Weights of a small GPT-style language model, trained from scratch on English Wikipedia: 7528 steps.
MLP neurons of a small language model. Each row is named by its layer, matrix (up: input weights; down: output weights) and neuron, and shows model dimensions 144-207. Each number is 200 + 20 x the weight over its row's rms, rounded and kept within 0 to 999.
After each neuron's rows, "fires in" lists the words (lower case) most often at its 100 highest values on Wikipedia text that the model never trained on.

L5.up701,204,226,171,223,208,186,183,207,186,193,206,196,200,191,174,219,216,211,205,212,238,214,217,179,201,190,195,185,203,179,188,223,208,210,195,186,204,176,185,203,174,198,204,213,216,174,169,196,223,225,204,208,202,248,218,198,207,197,156,172,200,212,188,227
L5.down701,198,174,194,197,211,211,209,176,201,210,196,206,180,235,192,203,193,210,235,196,185,200,189,206,183,195,213,218,217,202,129,177,157,204,198,199,191,208,166,177,169,233,209,209,209,210,194,207,177,193,205,180,175,154,190,156,213,203,201,208,197,204,170,218
fires in: "from", "been", "were", "between", "the"

L3.up1001,179,203,182,245,156,197,165,207,199,236,198,181,186,208,172,214,205,185,187,207,209,158,202,197,211,205,183,222,210,201,203,231,195,230,200,183,192,194,202,167,208,208,213,205,196,197,183,163,184,206,194,173,153,220,203,187,192,193,231,237,204,168,239,195
L3.down1001,228,229,220,189,243,217,226,190,179,160,231,207,195,210,195,224,194,216,229,216,196,214,186,189,187,210,222,159,158,206,183,186,212,198,187,192,232,192,212,228,247,237,198,221,239,218,188,183,245,189,176,202,200,173,181,194,227,180,194,228,162,183,184,207
fires in: "park", "hall", "squadron", "officers", "war", "district"

L6.up1002,204,233,160,179,167,167,219,225,197,209,216,198,207,193,193,178,198,202,190,198,220,225,196,194,209,210,163,160,207,223,182,232,218,220,205,242,216,180,183,174,175,194,201,186,187,189,205,172,234,192,208,225,225,185,200,220,201,171,191,232,208,177,211,180
L6.down1002,201,209,168,200,180,173,226,164,188,206,210,209,212,216,183,223,192,201,203,216,202,235,198,204,243,182,171,210,218,187,199,204,231,168,212,238,207,219,224,212,217,178,208,178,224,205,198,207,218,199,173,193,226,154,196,229,191,184,162,182,215,190,190,219
fires in: "side", "just", "rear", "district", "area"

L5.up52,174,171,184,207,231,183,209,222,235,176,176,192,153,223,212,217,211,205,201,196,211,181,239,219,178,184,182,196,190,228,165,192,189,217,202,188,216,154,201,206,169,232,184,184,213,183,181,203,214,194,221,215,216,212,218,189,237,183,210,214,178,212,217,221
L5.down52,202,193,184,206,163,239,169,187,198,216,256,178,178,153,191,204,204,157,217,195,186,188,211,202,248,165,194,222,206,206,200,187,221,180,210,200,200,191,246,198,188,203,199,167,230,205,190,217,200,224,191,193,207,191,228,189,177,190,233,241,188,216,194,162
fires in: "part", "in", "success", "up", "on", "serves"

L11.up432,170,180,203,176,192,188,250,237,244,172,169,164,213,200,183,217,216,215,190,192,198,201,158,199,198,212,212,187,219,197,182,203,212,167,174,197,218,179,212,183,186,184,187,194,206,200,213,213,238,203,187,180,197,221,207,200,194,187,196,216,191,218,190,224
L11.down432,210,197,224,247,199,179,218,211,191,222,205,182,226,186,214,208,203,192,220,195,218,191,162,215,190,204,216,179,192,194,193,201,222,201,207,233,214,212,167,229,210,185,186,216,211,228,136,205,214,186,179,155,207,183,199,228,195,229,181,182,185,243,214,197
fires in: "best", "short", "long", "propaganda", "any"

L2.up529,181,169,184,183,159,177,187,212,155,200,208,204,242,204,198,158,206,193,212,190,217,230,202,221,250,181,205,168,217,200,194,197,218,190,170,194,224,177,193,164,185,204,210,181,199,183,199,201,207,200,199,202,206,220,207,195,223,186,203,209,189,210,209,201
L2.down529,180,185,206,203,204,193,204,198,220,214,203,225,230,177,194,205,214,210,211,205,204,183,212,208,197,243,231,206,182,233,172,207,135,195,182,190,209,186,203,235,156,216,220,231,219,202,192,221,208,220,197,218,205,212,218,171,191,174,203,220,206,181,157,203
fires in: "through", "main", "to", "largest", "primary"

L11.up236,207,217,185,173,178,208,214,207,211,144,176,190,223,204,203,161,216,204,193,202,224,222,226,210,216,227,213,191,200,199,173,186,241,181,194,241,176,169,232,200,190,205,240,223,191,191,162,201,210,227,213,217,200,207,204,209,175,234,212,193,226,172,235,162
L11.down236,228,198,186,196,176,227,184,206,162,203,196,203,197,183,209,190,171,195,198,135,206,179,198,238,210,171,188,221,231,214,213,208,182,185,203,216,196,220,189,170,207,188,207,201,205,214,219,165,181,199,216,183,171,200,225,188,223,184,228,229,211,189,186,235
fires in: "did", "however", "still", "hold", "though"

L11.up1002,159,188,160,202,183,183,185,224,241,157,175,194,172,220,207,171,205,181,216,169,221,191,221,222,204,200,185,197,177,204,187,204,211,191,186,202,216,169,202,236,188,218,238,240,190,163,173,207,225,244,231,224,186,215,195,208,190,220,160,173,202,189,187,213
L11.down1002,229,207,203,195,224,214,227,194,156,179,235,201,225,202,174,213,197,221,214,172,190,190,202,207,212,207,192,168,197,182,182,171,244,233,207,209,215,180,181,220,181,226,228,200,202,202,218,200,219,208,210,215,209,253,233,196,182,173,234,192,200,183,186,205
fires in: "than", "usually", "over", "except", "to"

L6.up603,217,247,135,186,218,205,228,197,219,200,195,186,183,209,222,218,205,235,186,201,216,223,209,216,236,196,207,240,175,192,195,181,212,199,176,189,200,190,176,190,181,176,216,162,184,193,205,192,207,210,227,192,192,209,202,209,204,214,186,195,209,195,209,231
L6.down603,222,217,215,199,186,211,233,161,228,196,216,245,185,199,191,204,208,229,183,190,214,246,177,210,200,176,179,223,232,216,215,170,208,172,198,210,190,196,212,195,209,176,213,232,200,222,224,221,238,228,198,191,197,205,211,185,161,218,203,209,188,188,204,204
fires in: "had", "has", "relationship", "linked"

L11.up465,204,196,197,205,180,182,179,225,216,192,186,203,174,172,238,205,223,193,182,200,202,186,193,230,239,193,153,182,208,215,193,201,203,241,174,188,212,175,203,190,198,193,196,212,181,187,213,193,191,188,209,228,205,201,174,207,203,202,180,192,183,184,197,206
L11.down465,232,172,195,156,183,181,201,218,184,239,209,189,196,185,250,227,209,196,210,194,205,200,171,180,197,201,185,193,227,199,189,190,171,185,217,231,187,213,209,197,170,168,235,217,180,220,191,170,185,250,198,219,222,165,205,204,203,176,203,235,206,181,215,187
fires in: "part", "form", "end", "central"

L6.up306,184,207,181,171,196,183,217,204,209,209,193,150,195,241,232,183,233,197,177,184,229,197,187,231,208,213,204,170,205,208,181,177,195,193,188,239,220,166,215,192,190,197,198,208,207,170,191,193,219,179,204,227,198,182,190,195,190,195,181,201,226,178,184,212
L6.down306,171,162,215,213,202,186,165,160,174,208,188,188,238,172,189,229,229,192,197,193,202,223,201,195,217,199,217,207,184,226,196,205,234,216,226,205,215,210,205,186,196,167,201,188,215,190,245,198,217,184,181,199,229,192,204,198,201,179,207,208,175,193,215,217
fires in: "played", "season", "appearances", "play", "appeared", "plays"

L5.up828,200,192,195,229,194,184,161,216,220,194,198,176,187,225,196,206,204,182,171,206,222,180,195,183,209,194,154,187,196,200,198,196,198,192,210,205,188,215,197,199,183,192,223,177,239,210,238,181,205,198,229,221,205,179,170,209,213,228,227,181,205,157,212,180
L5.down828,198,223,174,189,189,214,165,244,191,201,223,177,183,155,192,189,175,168,225,209,212,167,199,195,165,215,224,201,205,212,199,175,183,180,203,203,196,201,224,216,176,206,213,217,203,201,191,262,197,192,201,209,198,192,238,206,215,227,232,205,166,174,205,194
fires in: "well", "character", "director", "singer", "husband"

L6.up516,213,202,185,201,185,167,181,207,198,188,204,166,156,206,191,197,240,220,168,133,230,178,199,217,203,228,157,217,203,199,198,200,221,214,202,235,242,144,196,176,190,219,196,226,178,203,217,189,194,198,233,212,185,226,231,197,209,185,221,189,225,208,192,214
L6.down516,214,191,203,175,205,220,180,178,196,175,193,190,179,198,178,228,212,209,189,236,215,179,188,197,182,199,230,214,212,202,203,234,219,191,215,227,213,243,190,203,222,202,206,228,200,211,240,159,183,166,187,217,192,205,186,184,261,216,220,198,189,214,209,207
fires in: "back", "up", "starting", "helsinki", "uprising"

L6.up1013,183,177,212,200,180,206,176,224,167,189,159,205,198,216,185,192,196,215,199,228,259,221,201,184,181,194,204,192,200,198,171,175,191,169,163,196,213,209,185,183,182,203,235,210,221,194,207,144,237,216,224,215,174,195,198,188,183,191,221,218,176,201,218,200
L6.down1013,200,216,221,184,178,231,185,180,204,209,203,187,180,149,209,197,218,218,179,204,187,183,204,229,188,221,183,216,189,190,196,227,165,162,195,197,156,205,237,213,182,193,202,193,186,196,202,244,182,177,228,184,236,171,182,207,185,202,173,213,185,201,163,225
fires in: "only", "tools", "best", "engineering", "found", "racing"

L5.up503,187,179,201,211,161,199,181,193,217,194,144,182,185,209,193,185,205,216,193,184,216,208,203,183,214,208,190,216,200,194,191,232,201,231,218,181,192,162,232,179,188,210,213,197,172,173,213,166,229,242,210,217,216,205,219,200,185,203,191,174,187,180,189,197
L5.down503,207,195,201,173,207,177,174,223,197,175,171,170,216,215,194,179,193,186,204,228,216,169,198,198,216,169,197,159,205,183,208,247,215,189,206,196,224,201,242,163,216,221,195,175,218,241,219,204,233,210,207,198,202,229,208,214,196,189,169,187,185,191,168,213
fires in: "name", "status", "constitution", "out"

L6.up231,203,178,174,179,196,186,204,184,191,203,209,199,151,233,194,171,176,189,183,200,222,226,196,192,210,208,176,200,242,205,183,200,218,178,204,226,203,200,177,185,187,191,164,170,202,204,198,199,185,173,204,240,186,193,175,166,198,210,181,195,218,198,197,162
L6.down231,183,216,218,180,165,178,196,177,210,192,220,195,233,204,184,211,172,201,190,219,212,218,203,201,179,199,188,196,200,166,176,260,197,217,217,186,201,180,188,224,179,184,212,185,189,196,209,216,199,244,169,157,181,166,178,194,197,212,178,197,217,217,188,201
fires in: "league", "police", "club", "nba", "defensive"

L3.up518,158,193,210,196,194,162,204,202,205,210,176,204,210,202,200,211,211,228,183,201,213,197,181,218,194,194,189,146,180,235,179,187,176,216,175,229,234,170,218,187,186,204,224,239,199,160,179,194,196,169,236,227,168,189,200,198,206,198,186,227,181,207,209,210
L3.down518,192,189,211,192,190,167,227,218,206,195,181,214,216,191,205,189,237,179,167,227,193,182,213,200,202,170,220,175,179,226,196,201,206,196,209,191,187,183,139,207,210,180,200,209,199,195,218,173,199,208,222,219,173,190,169,187,184,197,174,232,214,192,193,205
fires in: "history", "record", "details", "results", "scores"

L6.up644,225,210,200,195,228,202,194,182,206,208,179,218,180,234,217,211,215,189,189,202,211,164,151,212,179,206,217,204,200,169,204,227,164,139,198,209,209,204,186,212,193,212,196,179,224,193,224,178,194,192,200,187,184,191,208,154,223,188,197,219,239,173,182,194
L6.down644,194,214,198,221,177,179,200,205,167,185,211,181,199,182,184,205,210,200,196,199,209,225,228,215,203,182,184,198,192,199,209,185,232,256,188,175,223,201,190,220,175,197,179,226,176,200,211,250,186,230,205,204,210,210,209,194,178,189,168,190,159,210,223,201
fires in: "his", "harvard"

L11.up138,193,221,188,200,175,209,226,200,200,211,164,180,217,199,230,217,203,190,193,192,203,175,195,185,163,210,183,212,188,188,190,251,229,231,173,162,185,207,216,224,190,185,216,211,176,198,226,220,195,192,205,209,199,213,231,201,177,225,222,224,201,223,195,190
L11.down138,233,182,198,201,222,194,174,208,206,214,245,238,197,186,198,179,183,211,189,231,200,203,205,199,205,189,176,182,183,151,200,164,196,163,250,231,200,211,208,192,184,222,186,187,201,194,206,175,187,187,225,229,179,216,216,192,235,201,225,186,225,191,193,179
fires in: "park", "portrait", "peak", "km", "avenue", "just"

L11.up414,186,185,208,186,187,194,166,204,230,186,186,210,162,206,180,227,202,208,197,230,214,191,215,221,165,215,159,185,191,176,181,204,170,201,206,180,197,192,171,149,189,212,213,201,179,174,208,166,206,196,222,229,223,226,241,196,246,211,180,158,194,192,231,226
L11.down414,222,195,230,209,195,228,209,212,204,190,216,201,191,191,220,226,213,212,247,195,195,190,207,213,180,202,181,195,223,202,205,222,193,220,219,168,209,176,154,173,184,203,219,196,210,193,224,213,227,188,205,163,165,218,178,175,203,205,209,187,215,194,212,217
fires in: "from", "player", "between", "allowing"

L3.up452,211,240,174,183,209,199,174,215,214,213,219,197,182,234,190,171,219,217,183,193,238,196,158,200,206,208,160,173,214,216,197,196,204,173,200,232,224,185,179,163,189,201,207,207,179,184,201,182,191,215,235,223,187,208,171,143,197,194,176,211,183,196,238,230
L3.down452,206,169,235,187,215,142,200,194,194,182,205,190,182,188,184,228,207,238,194,210,197,198,244,203,203,199,194,184,206,231,209,197,181,214,213,186,156,187,170,230,173,199,167,168,199,205,185,219,184,197,174,203,226,200,205,207,182,192,202,215,158,230,205,203
fires in: "league", "championship", "season", "played", "cup"